From a checkpoint of a small transformer trained on Wikipedia: rotary positions, a variant of Muon for these matrices.
MLP neurons of a small language model. Each row is named by its layer, matrix (down: output weights) and neuron, and shows model dimensions 32-159. Each number is 500 + 25 x the weight over its row's rms, rounded and kept within 0 to 999. Numbers have three digits each.
After each neuron's rows, "fires before" lists the tokens most often just after its 100 highest values on Wikipedia text that the model never trained on.

L12.down920:475496483453521472455480443470489478467493494482500534522454509507480477456529511497499473488515488501515509482485484536506514485480471466513517507522504473456491507471491546530478487521532477527501518529521492466480520496479499514536489548530505483487543447452510525495534487498507520500468495435545466484465511473461521503506540473514499526477491505491544495490526482524511468528607
fires before: "y ", "y", "t ", "ac", "V"

L10.down258:489503476498483512481512495470554518510540501526496474492488475538506504526499484535450521468499539493460532467509465486491520501514508533491519479517508492480485557485533517499497504499490526441501480496468496494516547507509528508484496457487551459519461474534517509482515490511485501522498494537521518451502529458484478506521476497550457507462489514460451530505464505541512492521482
fires before: ", ", ". ", "He ", "c"

L10.down134:497500508457529528472482489472519518470519476519491441518507468558521526535504481512459514463494504515493509483441511495478502450510496509473548491456483482533477530528503519504513545476515535520530499495493512530494468506476518542536487496520455522499493500523526515511495511504497512515466475493481489505486440511484492518517491462441502527507510517500495467530505462485565517500491
fires before: "| ", "(", ". ", "\n", "and ", ", "

L2.down746:522492476505516523497477473496491527565530502488522484477499502439539521514531519482532499483530492483492507492497442507506475513440513487492532495523526519509477464525451469494475478480510524516488486514520448523457519470516536485504500506476564570511486492475453454494492501489490448540505556496494499520468498531478525468480539553495509494496457476486541503481467483459532514466510
fires before: ", ", ": ", ". ", "'", "er "

L6.down551:525489494477476542538502535500486509519498494462475529499465433495516518458511521467486490521475483460486497501521503495501502500501506477500531515534519513513465506512537463541497450506576514510487546546518521512453516497483566495471479525496512462490495507491526500535545475455505521489510460469471514517494555495505514539506546464436534481513515458515474498483509464486525502525494
fires before: ", ", "\n", "s ", ".", "; ", ". "

L13.down511:466487504514485506514499482534477500493512528480514502471501490494505515504435471504481471501492506488501440525498537516437466481521519548482525525503482481505529525483503539505527487483476532486458558479511534504531470528525470514505491542494482522468488526501511515468494485518520520475499487524579495531528505483487484493470493509504579499469509494473510480501466581501529526473505
fires before: "ing ", "ed ", "s ", "y ", "with ", "ed"

L10.down360:487521475484479463477544465486497512512504558488520476526500480520487501498537549511485480461553522464505519508516522497464520520545504473506495501493486508479495500498498513481566530544500484483490531511538472482491484462500520474513541492473537505478528502485515507472526490513446514473475530531487499480486515503524484495530501501495529530505460516512515521528516440447535464547513
fires before: "e", "ity ", "es ", "e ", "am"

L12.down563:495519540482470495540492533534480510515463520468557519485499542515467494515498480502477449505456500485468518476482497515465500468493480515512497498521494464560492484515506491529490482518509523457486509527448508488491541490471518484449494526533497555486522544522477558487513491510478506491514470486484532469466515495528467494494478501530474516495497528519501505500509478495527506502496
fires before: "| ", " ", "ent", "u"

L13.down838:466511506519498516495519485488522511507519476478449513556462464489519528491476506539488498521491496490544517486483450495502501523518497591490540494502511507494534528567491521547449480476492482466496491495495519491468489456491470542515500514540516535448482535507499519504483542500537495516507540464528491548520517487515503479504442508495506525496498501526476490472517519478536538506440
fires before: ": ", "s", ", ", " ", "m", ". "

L6.down639:513531496533506497467519510518498462492483479515534521466508528510528479531530484536470509498576494463490487507485488499484509449484512547488496468490492482469505537542506533510485537497519538516505523528504493493471487432481500482517534533517529499444524497499499467505470495459510472446531501511505488546501506520458523511524509503511492480493517524507486524507491514477510468480455
fires before: ", ", ". ", ": ", "\n", "ig", "."

L7.down618:477526497493505498507491507554461481498497481528496478503534469509510495479479474533499544491507427496530532466491477501489512535503504524494513491508527491504553528521496508470481482449504502509483548537503499502510490475544516507512509508510473509513511528516521489499467511510471509499440520497470508543540512479486513511510466525466459494513456480472553513476507489535533566493466
fires before: ", ", ". ", "==", ": ", "\n"

L7.down435:491497499540548533479467450472505450512487467496432445489496534531539492498498485497496522464489475494491506404483488493508515495554512507459519491510505487469493494531482508462477475460486518493488528504503506510502500494489522543521500525492513525497552481472513529489457489489492475514540464496458518483512484527508516500499480509464485515464495483492509517516507563457509518490489
fires before: ", ", "\n", ". ", ".", "i ", "ian "

L10.down510:494503508479558547478495497457529520430497485524476447519527508526538525522515491492440512526499540522503488471464497447501520528487491540483470503486447492498480510535467486462499505545484505488504513498504545504501513507516460493519512507526483520511501476495468524478497491507436473526466524467436499537490493474508492457511493484503460562490495529527538524477518529477532513493535
fires before: ", ", "\n", ". ", "ian ", "e ", "'"

L2.down31:506469551505504522522511454491531481515506454458494537482542501570532458452476489509509543499438480475520522499497437475498464493508520443535524495520498484474521536500488484526482499504537507491467517460498499523467510515492512463494552494450517499476468533467520521528445505529477493499499498511535514488521495507516486483464483545495521519498457470559519515493483494565532514490477
fires before: "st", "le ", "m", "ri", "n", "l"

L7.down231:473504465524518511502450488515432506494535476522469465469500495552493500454470442542503481539517475491503544504529489512528496498511474485465526487539501506502497515524485453482512427503485532460466484556458510521493520488495518460524527487519458548504464508515493523523493507461504468495535541473507490496515490479494506517492524511532499454489488470546477534464534464501505541485484
fires before: ". ", " ", ", ", "\n\n", ".", ") "

L12.down667:525505513470504490485538508500506458534515490500515491499503470496520498490502493518514496500468477497496514512487465503475485502513498480489535521479474516487489498502510492490513486520489496470461490488505527500502523502491479473522492495479523482492512515510494514495489519466501512560469533521496484506481496505469508497497468517530509484521526488494478500492470511535521503501485
fires before: ", ", ". ", "."

L12.down577:501522507500549443565486493503531506514503474501475492491513516473510517510501486540458524498509487509544533509484512493498462509518506531427517517469484483512539498524497490498442488456494495527501470483447495514506511530474508495513537510500477524479502490570511490461497482468507526496490459530475511532532524509507474475487450532510451524535468499507526495494506476512516512508536
fires before: ", ", ". ", "'", ".", "h", "-"

L2.down0:510467467511508481512466484517528517535479497506519568491539520516434522471488482484513501545440477484506507526525507500504539464483515475509492521452467512474517521529494499486476520485529568490501489520434494494491503501516517553515489498437505474470499489496475512483530493439453454492513493488527500491494504520463521504531487494511494508520503499469444496515491524546538499529501
fires before: "s ", ", "

L2.down45:485500446545475517513509530441498492496485521512520478513535490511511524484477503483530535488504448518488522507503495491509519517523511497484515512508544486502513502494484443466539497470531484475522531504504460512514440511490503483522521542516506476473520507494510483483481547491518510512516521449530476506489506475495474490522526510510470475514494480545465475508530535479521464466500
fires before: "|", "of ", "| ", "k ", "from ", "ubl"

L2.down601:521511517520524464505507520500505536468524481466462497480464544516510500462477503526488517493477515482464527476539568489494512492500471518506525551539518522495503557520487546452518504492504479512491507524530514520491510468498479450485504503503489517502463484474514530484534485498488450528453491516492568478531484537505516496440497508522483458485517462462497520475554510530511495524493
fires before: "\n", "\n\n", "e "

L7.down389:535520481490475490499542452503486518494491508480521480490510476515529498490452487476490521524471498509500510492471481526498484517468507530504512514488495529462517500492521512439477502508535510528494475528515482511536496495499485502472518563494478523488496519504495501522495483460504508505464467485531522498506507507528505496506477508529483504435529475494492512513426514507517487468501
fires before: "\n", "\n\n", " "

L2.down577:522495497540525456504494495498499498487534514503465529473523546456465433485482499466516475520495478486478540526496548462469493481487495519470463487511537513552533495519474500476498514499481519531491499525475489508480542469508520510493533518517524492517518486485470512494499518473489543500488501526510505455481509491493502524460507492528517500508489481516497517455501462475520485477487
fires before: "b", "er", "s", "s ", "es", "son"

L7.down767:520491495493459491524507519475485501511530471490483489547508534487486424517486511470525519507510435499467539491514472511492515522469478493478547497512491503487520497483515490502451468518471500533497487494497529469507498504528485567511546502454512540455496478522485527498509476470510504504491478521548468498562544501503487503526525486546486528468538521499487483483493535499459499503509
fires before: "the ", "to ", "a ", "his ", "199", "in "

L12.down398:484513470487435486505509486507534468552496499471449546477511477517535475503517518501519533502471471515502465537481497514484499448508481511496545500529479522478484519489512527522538482537517491533472548484473512490484502471544499526493521505507485498502514509501541459536456460493461519511472514504521524521487508503486465512492502500545534513506503498473474520480504508502524513492512
fires before: "by ", "to ", "in ", "with ", "and "

L7.down442:517468470518495467485479468465494489533480516506491572515476499479507505485498501486495487521483480482442526467522544512543486521490470510513502459499512496504490512498504512500474472532485465481469524536494493514525507478511534544496457510494529497491506481526491541473527514506475498498500543507502497509486510519491481477494475480524478498510515476471458521490462436485544500517467
fires before: "s "

L3.down338:540477509505561529478500508488486498493482539498530454531470481496496511524487516501474547471501487525550459516450508520493503505479515470456524513492486504514517531445494519505460537478536450518491483447485462490495517505580510480498517478523504507466503492498491470492513514507453509517536471520511496500500502522481507507532525488500510507483524481483456480502514481511485490538557
fires before: " ", "= ", "===", "P", "\n"

L12.down192:496514532521471491505494518504504495512493473511478467445543513490535521493508499489493489552499497508499501489497540509507543519521513467492492524481501499484503471518521485519501482477474514494464497523461480505507497489495491509489503526503504481525478535480503487498497460475510464522511490485500532497504522486467509474504489453548469545486551497418482485485500492494539497514501
fires before: ", ", ". ", ".", "ing ", "n", ": "

L6.down459:456495515461474530482489479453522474526517502523503504491487485517524523535523505482480547534525521458505495496497483504490520478521497493449533510502511495529509493530524514515499512483514485505474506559519461499470499467486507490543463484505492554472491441493494479502482526514485489503527502495502499488477464529510499516480551487506533506491535511484470531521467538500529525499470
fires before: "of ", ". ", ", ", "\n", ".", "to "

L7.down556:502453558510474522505475562504488525496494469465520513491521503474495522511511507531511465528526509488496527490502524485491540444532530477532510471468520467467519485506508481475499512471492523548498500511476464489501473498510451517425512512504512495514483492515501509484496448516545480511474480499518469518509510516450524554534520466522508459509543513508498493464534529492501531531476
fires before: ", ", ". ", ": ", ".", "\n"

L13.down324:511518511533552508512508451479505521508521482494494518493509465490498508500495518550496542485507517506485497491522452520496541558475500495521518496518459504465492546499530478529489494482522490532465516496458468482511472502540505481499514516474512478467512530491531491483489498527520501515475552519472468510501524472450525489474469501542529477450507479501506543516526529537481487475442
fires before: ", ", "\n", ". ", ".", "; ", "\n\n"

L3.down729:499449519492477479537525508548468453486473477476493492494516512432514490518471487505543503526517557524501484547487496511476499491489478459501551481516528530518481476496534424480539518493530495509487487489539482519483534485515549510498511533500458555444481489520513499501513465549450541554508497502503500551475498500488479537495508504485513522492477512509516498488475486503497496484517
fires before: "n", "ch ", "ce ", "c", "m "

L6.down651:499511524503549527482458528479529503491483475502504500523511481493534504512519532555503484485495481474502466502461525463507468466525453488497493552485522492504477511492524542535536544499456494500529477528514501496545503504489480516527512534524511527484458512492472486485467473449527513447496488544498510495496547488507513524459528503492487508508502481488498538461446442456483516485498
fires before: "\n\n", "1", "al "

L2.down444:500473470485498465483537505516529486452497551486536457477485540511534486516482518487500503476534531510482470515544523497483522507510499498505497541482488493489509531525498493522531542514449494501462482505508413525514509519481473476481539479507550447508477495507495459446514477494482512425490509511478490518545490509514474484520490465515483488498502490524464455491487499467512486495491
fires before: "e", "es ", "e ", "es", "m"

L2.down784:470549495534495526469466486486524504495535493547514505553495492501517511504483530502526475500476461504457546467498518552448484460493488501506532525440519459547503463520479511482537480476505514477480494480517478477512505500480492508480532485505498528472508502527481498503450486514503485503519527519512503534472518479440495499517521480472530498549490493513489475491472473541494495517481
fires before: "en", "ic", "is", "om ", "ed ", "of"

L7.down320:490532508512508517545464529501496494504510528532415472493508537480491483521537546497486515464474486484505481489503495511486493432500495490516481534497513478473502496504529524541507484483475504544489496517503517518519504513516484495487486528529455502510483519456459476510491489504495519494483539534503519531501488466467548510475519496523496488470518490510462514495523490483490479516506
fires before: " ", "5", "4", "1", "9"

L7.down15:457551552473475482521500511522533511488515491505450470482473477533530476488546508548538516537479507533471494458523498537510503506526466486467568472503477563494457509559493482531481510484507480517486504528533495514515510479494506493476520514453483517489515460526532491526448468537530526483486472494523492505536494523492490513421469524482468475479535488480490535495511456491509518523482
fires before: ", ", ". ", ".", "\n"

L6.down1021:513516478520495574499533500482482516516470495503475496557476509479488480461544490470488484463497499481513504476442539482524537517462480535464533547493464474483485534528511463461496504506511534516515480513541483483488470513492495465469492538515485504472516508525520531487483518504482483530508515497540485515490505512520460518477484500522505507499503527485457508488503476514539487514453
fires before: " ", ") ", "M", "L ", "-", ": "

L10.down586:562493525467529494474492484506535511479478534495514489467527514520502481503493461518474502446488501506464507469513503486474474479548527518465545498514488486515482478499496485483480514539466496485513465512500495528502495476520520505520492479469534547536504510487473523538493503501509527508471530495477532508516502493504515533537519482469474482488482472503520490512534504507539552492513
fires before: ", ", ". ", "\n", "(", "n", "'"

L2.down803:487498496496496537518486517508492502529540522496516521511505496489537478478543506479471524525503468493499489545502519546499516501458495495541468498496507508471490519532481524457510467511504542541506519480487464519469480531494498551470450449444496504541510469509538535469505477462484479492491502554533515468503509465481486464487510528523501467518466484514503489441457455463528484490464
fires before: "ac", "t ", "di", "ts", "p "

L6.down700:494510513497509488489518511506511506480464521503498457496507498470516519547534476494471534501486512486534501492504483489488535455508477493499559525495446508522463505520471534517478479550462469496456511482528540512511485509537502503490488489485507482493516473455467522494446491483491486494479505549513512482480498494501470473470501526479449461492520509470506507456466505495510521501517
fires before: " ", "h", "ned ", ", ", "n ", "e"

L8.down268:537509499475500490505520529501562494509492462489482535488538467503488487496485481493453482519474504448463485534519474473508538533508519521497520547470557559491541518509522446496525474478487505442471519482501495525502473479516515517501502504511508521542469489452475513540462501498476529475463485462496547471513475512509476534476460512444499503488470524461477530483518521518533528456496
fires before: ": ", ". ", "s ", ", ", "s", "ul"

L3.down221:493536491517473548501491504522569535502531498550451497505525514516510503485462512496527522482468471516515509498506485513474472481511457506467497477507494490481493484518463494540493493474512520535487515489479495493531478497497495504466534496509524530460522496498505534475506471494477487501517503518575508517510496506505495446464490518507546503511471485478520484468544508508473495481491
fires before: "of", "is", "om", "inc", "ac", "a"

L2.down702:527528507475564458518494478474494530506504502511548535541496504468552512489467449516464504534485528508511471472461537489491490514508468512471506530527513489482541515512490548517466522491524480485523478503524488515500484507504459491522544526458504519468458488491508501530514411491494476540507551524513515487521499519483503505493490543524481471527506443514451555495547466549466515476461
fires before: "\n", "\n\n"

L6.down820:490517488499547543464500474457524517486494511483504519519534474482455495545443512506529495455482456464488531442514475470515510535500507468510489503525487493533477477548513493484506540523481511490536556496513475527479505510493494506519528513444559511471504493508494507550470497472514520528488499523508474496487515477517529498470496499507518523422503466548474527472480486472474507504486
fires before: "\n\n", "\n", "4"

L3.down67:504525524496533516514521499541495522474485531504494513509490516527526494496508477496512448530549485535521460485490505502461491523512448463526487501536501494528488539489491491534531532533425543482510473513478475515488495491483541505514501457511505485513560512492537511530462536510502493504507530525511479527442461485494509512496454552518517507460477494471521520519490499486474507497484
fires before: "tion ", "tion", "b", "an ", "tive "

L10.down427:509489500484497520506488498490529507504500505532495506452538470445506482485485539493448510527507518474505501506532474500478474537473492567529503461521498466503524528489507454483484532516551484495511496494466464467457479459550493452493538479513476481534485528540497477512530486492501523533491504518506540509498504492529532509564500522532503549443492539494541430501495426489479513478509
fires before: ", ", ": ", ". ", "ly ", "-", "s "

L2.down716:505509465483498514510503512529482561493504456492482513468538541536472507512482477514502504490546484504495502467480504458534536518473478474484483512478476505493508506470518544529486476530497502518483472504485450530446495533526505491561474448505524534482507501494486526506539508521468488486505504505536499504482487522525487524483546513510468547490527482482487506540521530499474495477536
fires before: "i", "for", "c", "form", "at", "m"

L8.down732:501463501523502466509485516530528493527502520499494470498511464510531543507444474520517510531473514514534512469468506481458491496509486531428538492489519522504521519532521558486480521510464479511487489523474525524483478493489486481496553514490489495449504467476477505499480485497484530520482474485478532479520509508503541516508510463542494523485481493509542507473444538516551508539502
fires before: "s ", ", ", ". ", ".", "\n\n"

L3.down1009:497512523494517540469473485490523448504509487488502515511503513493492485479483502545480520501472475489491486512473522505549518468514443503440473507485519475459499497487468527499481500509459492508520486488506493513547464491447512520540477517521489514519492489483521495490451450486503512504509461474448459494484522509514486497490521506456479495534491507491517493562503526500495483521459
fires before: "\n\n", "r", "al ", "b", "a ", "ated "

L2.down352:487472492484513522510465524499481535525526494493516495533482497466526470537445453518473537470484492456485497448469566519547463515480520538526506509528513523473498491498518474494497556523488516532497501515488548515487536487525470532518459526490505425547512510506490493524491489492499512508476490537483566499490479493510481504524500533508470521504466496488538540480545492487478484479512
fires before: "p", "v", "p ", "b", "ing ", "e "

L2.down888:520499506485511534478483475511544507531522492492484519510503505497503503489491528496522518516501465503496506468509486551478489534525502540508479520508512480468535461523507527518517472491519494507456536512460449518490496492449473490490527484497530508517521531493547497566520487518486482530491463478498483506499462465505495469476521457512499524526519508492551481451498465531422512489478
fires before: "of", "om", "is", "inc", "ince ", "a"

L12.down358:510512511516533514501495489520486471499508526523509548548488470479505450515504533491468484492547491517513515491500479491520487550534543500515516494486437526525529539496495474530465487501494473480549508500502516484540487495514479499518491533539494489507513505566471532487483506474495489528487502534489455493489530496539501472500463468504532464501487498455487510482488479515510496482440
fires before: " ", ") ", ": ", "F "

L6.down174:506446535503522511516480515473502539507501486518563511462509485534490541496476466473445521502524502506471476502469508520495453510500517483531541511499462529496462513480500491502489511509489524512479472499517520482549536518518472485475518534550530506466530516512448432498543496495446484513490522462495511471481512507500538448490469487508491515514506506519509474475513486555502491508515
fires before: "= ", "P", "M", "el", "D"

L3.down342:515506478471511515499468483472516506503492468532527494491488474489526480484509482509508538497501513465497521487491516482483485497483473497529519465479537498444511501550501529491504520465505542485471464478478493519487476480506520499518427500469512441541518541473527521501510514491510497497521469525520477485514551517514510492504451509531524479515482495508481509508513467475534472525488
fires before: "ac", "ber ", "p", "p ", "t "

L10.down846:506504473512480495509500463507499506497497497459546472460516439500531479500519519481486478443489468533544488483530506515497512494475497499514532531475467463468496509468516507513553504545483515502490534488490531459501473499543528527516554529459492498518539480516492492556506518516490523507448509495474460516518502531482489508486498507556510467521477533445524493541495502484490488477513
fires before: "of ", "in ", "and ", "on ", "at ", "Char"

L3.down727:528509481472476495485541523512491523518512489471449506478520552460486505517475466464456521498506515491457485492538540522498491491522490462508516536455488514515482488430471478518512489484502495487495496477498458520447469483467469551486513495509480505524501550510512483480502516483475430510493538514531508468480504523526526493545507497504564519496497445508527526524511517530446524527463
fires before: "ned ", "n ", "n", "um", "r", "est "

L3.down647:488466522460517474516521508473461487488518509536487473492481540496526504503446521515513500460529504517522517459490524498534508493512539488509513487522508484481537461525484477549518466468499484471465436513540482518500529503489503491508497541495473504466520541523522532446511573474510521525507529475519513514506510483521439497458517483508451504507510540479501468514504482482504466479524
fires before: "| ", "|", "(", "August ", "Oc"

L8.down902:511519495480521489482567513482506525484508442502478487464526509514500502519465505490474512480503485495505512511487471504498472501449497431478528514535500522501572506483483471527494509485541483479498522461480514517485561493446535499495520500485505508438531469525484499507491497458500524486534534505465471564501490516525533507501480476487504524485474441475437527492497494528450488512480
fires before: ", ", ". ", ".", "s ", "==", "==="

L7.down555:466513511509486524516521507531477526525517468516551544428531493498518485488491523512500480493513538464512517480537470511495505459493525465485525526520497502471514505523490472519487531457514488466492558538521498488477536473521529516539484507501532484480493521453488507466471452475498487514511510482514519493519502492486505561502515502491470529479496432535509499493476478469494489462506
fires before: ", ", ". ", "-", "s ", "s", "."

L2.down239:522446483539497475483467530491504509509464480523515472465505522497523491480476442472505531494482509489492455492512492497481483524500457500521510497527464490482494504468514482457544503532520521547510516512477470519461521517528501481476534542504507498482488533496471483491489502498476458515509529515494500516460421500509509482483521502498518496521478472501511526514493480503494476562503
fires before: "n", "ine", "ned ", "ch ", "l", "ing "

L2.down985:428460520485562493486490450508505507495512493473534521480516491503524488490499486494453551516432487474500535534506479502511470509499522536479503508513498498469471507490478505525492494494504459450487465501538455528487515485523498476493542470475512487461495536493499520500468528463489489513503524526514533496504504493520488526479508517528480498499472473491540482507490495536492487504536
fires before: "st", "m", "st ", "ri", "l", "n"

L12.down673:521466456513515510519558503481543482538488514546454530499500450529448428513469529521499427504501495528507555472494495455430495511481529510535525505496487527488492486530479516482461507497477508511486500534494495509494545500500506476500480554483506499523461452501499526474507516487459514512537487520520532472526512525503501490466472506477514474502494510469508499461508517506531504490482
fires before: "s ", " ", "s", "ian ", "o "

L13.down269:498510499513480498438551470518545512509490499528502481544479448515493470477459483502478478462492492509491501533474532469482522539484531528470494547477474466509498546466487512511533489517440445501527526495485492471478474521486503520484512492493493481478481499489524547477487501484512528484487497520476482499489474547471496491470462517471506515515508472530507456518486530443493508493486
fires before: "on ", "e ", "on", "s ", "n ", "an "

L13.down182:504516530545513483500516473516502490446480505485510466512493509499491519500490508516539472461512525524534453502522519448480551504464507521505491543501516506534485494479467504485450539483502484515480480459489467478510499497492501469489463538481451488504493457525503471516483513528484517477498459518469514549459489516478512549512528494508511510520496504538476503496501490495468437504498
fires before: "e", "ed ", ": ", "es", "s"

L12.down381:524472509449510492537501486495535500521513485496495477466476493512501475478516476498481496488503470530519466530493520499515493477502512441537571521547498496464498537453503479469489500487497482532516503483522497522474490534485493537496544483477508485524450497513514503481519502493508482502513515517441499468499457491533523482486537490545488510506527535508519477536536505483508517538487
fires before: "n ", "ned ", "by ", "n"

L3.down431:498507457535524510475471507484461524505510547513475450503487468494482501462493533479509509483487514494472503546507531487505540453511461526469504521495487533522511497470501482480500502506498512509513517492451466459470529492511552516497504472508526525525538502546469539502472487489493493510491467542473462516492509484531484481501490529473512501510545466473507495535477487480532512516523
fires before: "e ", "e", "ubl", "es", ". ", "er"

L7.down509:485487523500497450506515513496503524505537489555492529507520488484502507504544480522487481519489493488496530499483392502488510468535493480478534484510479500475528455509455473517469510490516500484521508502498478482489455531496473502461502530498488495526522483517523485527487470491509495483496508508472495549510477491505527538498476525487514489481498486480482485514478474493527497539549
fires before: ", ", ". ", ".", "y"

L12.down387:504493495503477489468510518474477493515509491511439482513506529529495471532516504502535517478482466525501489506507503552451508554502480491509547504525468501508546499487505490478477493467485547531507498450470480512553488508497523543510545515523460484532488491531503509501530523492479521541442531483513458485495500512479487507472466488531510490528517504486497540501522529494490503434518
fires before: "by ", "in ", "by", "on ", "in", "to "

L2.down309:499499501477461512472469514523504476491511472488503516504506499523462484507519512484438555455527469504478496515488489495513520512512459480533456487514533502543502509507536468521512518522548509505524523525530491525492491511518522496535487467480519509512516448465506484543508529466531469535442482487500529484522502474522476509491529491512508522553457539460503537530515503488497507488456
fires before: ", ", "mp", ")", ": ", ". ", "m"

L7.down315:489462544477511477496531606482516536486495528505536505489487495508477493534500499493517506508504461510487540545478471505531528517463504540475516507529512496493579523480483480486474480463517502467462510482483513532526531488519504475534508520489497484523506500476483551476496542504474537492500505478501476514500477494535500527457473538546502520515479486514498504492489481489499483466447
fires before: "s ", ", ", " ", "et", "s", "ant "

L10.down999:515465476520517539533497480502528488490485488519490487494493482534498505531460479518537492507487423482483530486524504542501513509460492534543499469520507487507516452524503519513485501503510446512498499511524486535540509510483524510542519494487462513436498500512537573550493489471501507458496492538498477503501515540447464536456499515517487488499515494472542540487522479509544548504435
fires before: "s ", "on"

L13.down438:495489523500483514521489458497465510554508506506481518447518455555516476486531509489475520512480532483499496442536510510492516511538493479500509511518530415506529498497501472496489509478510501539503551485429502553520476445492495493469479515513485507508532503516545489488493473509481533523494483512540489523494485491459522519540510528498501473461488469504512485457492461509503530511529
fires before: ". ", ", ", ".", "-", "\n\n", "\" "

L2.down303:456475511482517494494523487516469525521494502534458540468458468453533526477507511538509492514525530517520491477467528522449534474521506495464485525577479528529515502500489513503473519501523496497536490512493496501518478486528460468540541462488528501503470534494506506502506485481473490526512478493508529497542487509469550548467485492518498503483489458487459504502509499519463523508476
fires before: "\n", "\n\n", "a "

L6.down463:459523482502476545483531517441511503525492499495496497504497471477530455486504534506513499506500489519504500485477501462514480485508536520524463500475482496497541484507517505499517474508524485456512507516492475537477504509503533518512552535505533476519525472456497516478477532498508465528519506472504481525537473545496524491484504491504440452453507515540503448541492506495528499525473
fires before: "| ", "|", "sp", "ar "

L6.down199:457490495525503490518520503478480487461504522535475494521537471499506501483521483513476479507477452497480486519504474516494520498515482539468510508500496500506528509563486473487502541508516462523488520498518508508530457526506454489523515523476452525516492508525515452484508502510509514473513515568461516510513453525509513531565482572488477501544488461501519499485479489489453510498493
fires before: ", ", ". ", ".", ": ", "h", "\n"

L3.down1002:475479504534515494459524460522522543505476465552503494470472527502486522489471517507464462491513517524499512490464511492477507525516536486495499469491496481526530526506499463489527493504514507485501476491470467480512539506481490492498466516514553488510497475497545534526509499518488470476469496501513479486511519512543544532468480485525518559489487512496487539532443504468511498492534
fires before: "on ", "on", "l ", "ti", "ous", "ly "

L2.down916:450466525483517514478539497514491493496519514472553526497520479464512491533524470488434498497500523518514520496509536473446575476495518479509490514468488524475517530494498471510533511484468513505500488471535487462507471528495514524489495502507496501464520484461490501475451506500479518476500533476511507513498499502432521520451502524496496494512533497544515507504505471490466494513474
fires before: "n", "ht ", "h", "ned ", "ubl", "a "

L12.down856:511516473484508487508540514503509498495515556453516524497478475463499469502504501502513479457508495518482496504481504511469479472509544486473506512500470495559522501478447442492517491500458517511468524492497475516482458501539503502459518505522513527468497520530482508497536522537468490455496497565545493531473468530453525477494485481502512512514500539520468479482501491509507509419506
fires before: "ed ", "ing ", "e ", "an", "ay"

L3.down962:519502528518517484504506488502479489509548523491442526460485473483523499470479497516546538525463529458526517500516493495506513520470477529454505530500486493480475529525528464474409543477479498513501502514536478505517482515478499501513491492490513477517490451462497522523514492473484497474468512500472479462475526515548531460500485502524508489498504488483506537510423522530508509492512
fires before: "\n\n", "\n", "\" "

L8.down513:520493492473469515476482543492526445465529509516480497507542449486490519474504472534491525527483470482499483503496498531487546496489491446533484502490519495513506517475516524504499497566487500491469483502502517486525514521542531485520463517510482457496482532533520505497503510466469474483486530538516499501501471503519542452448446528543522458524517496475556527522497493524473513502450
fires before: "ted ", "tion", "t", "tions ", "tion ", "tr"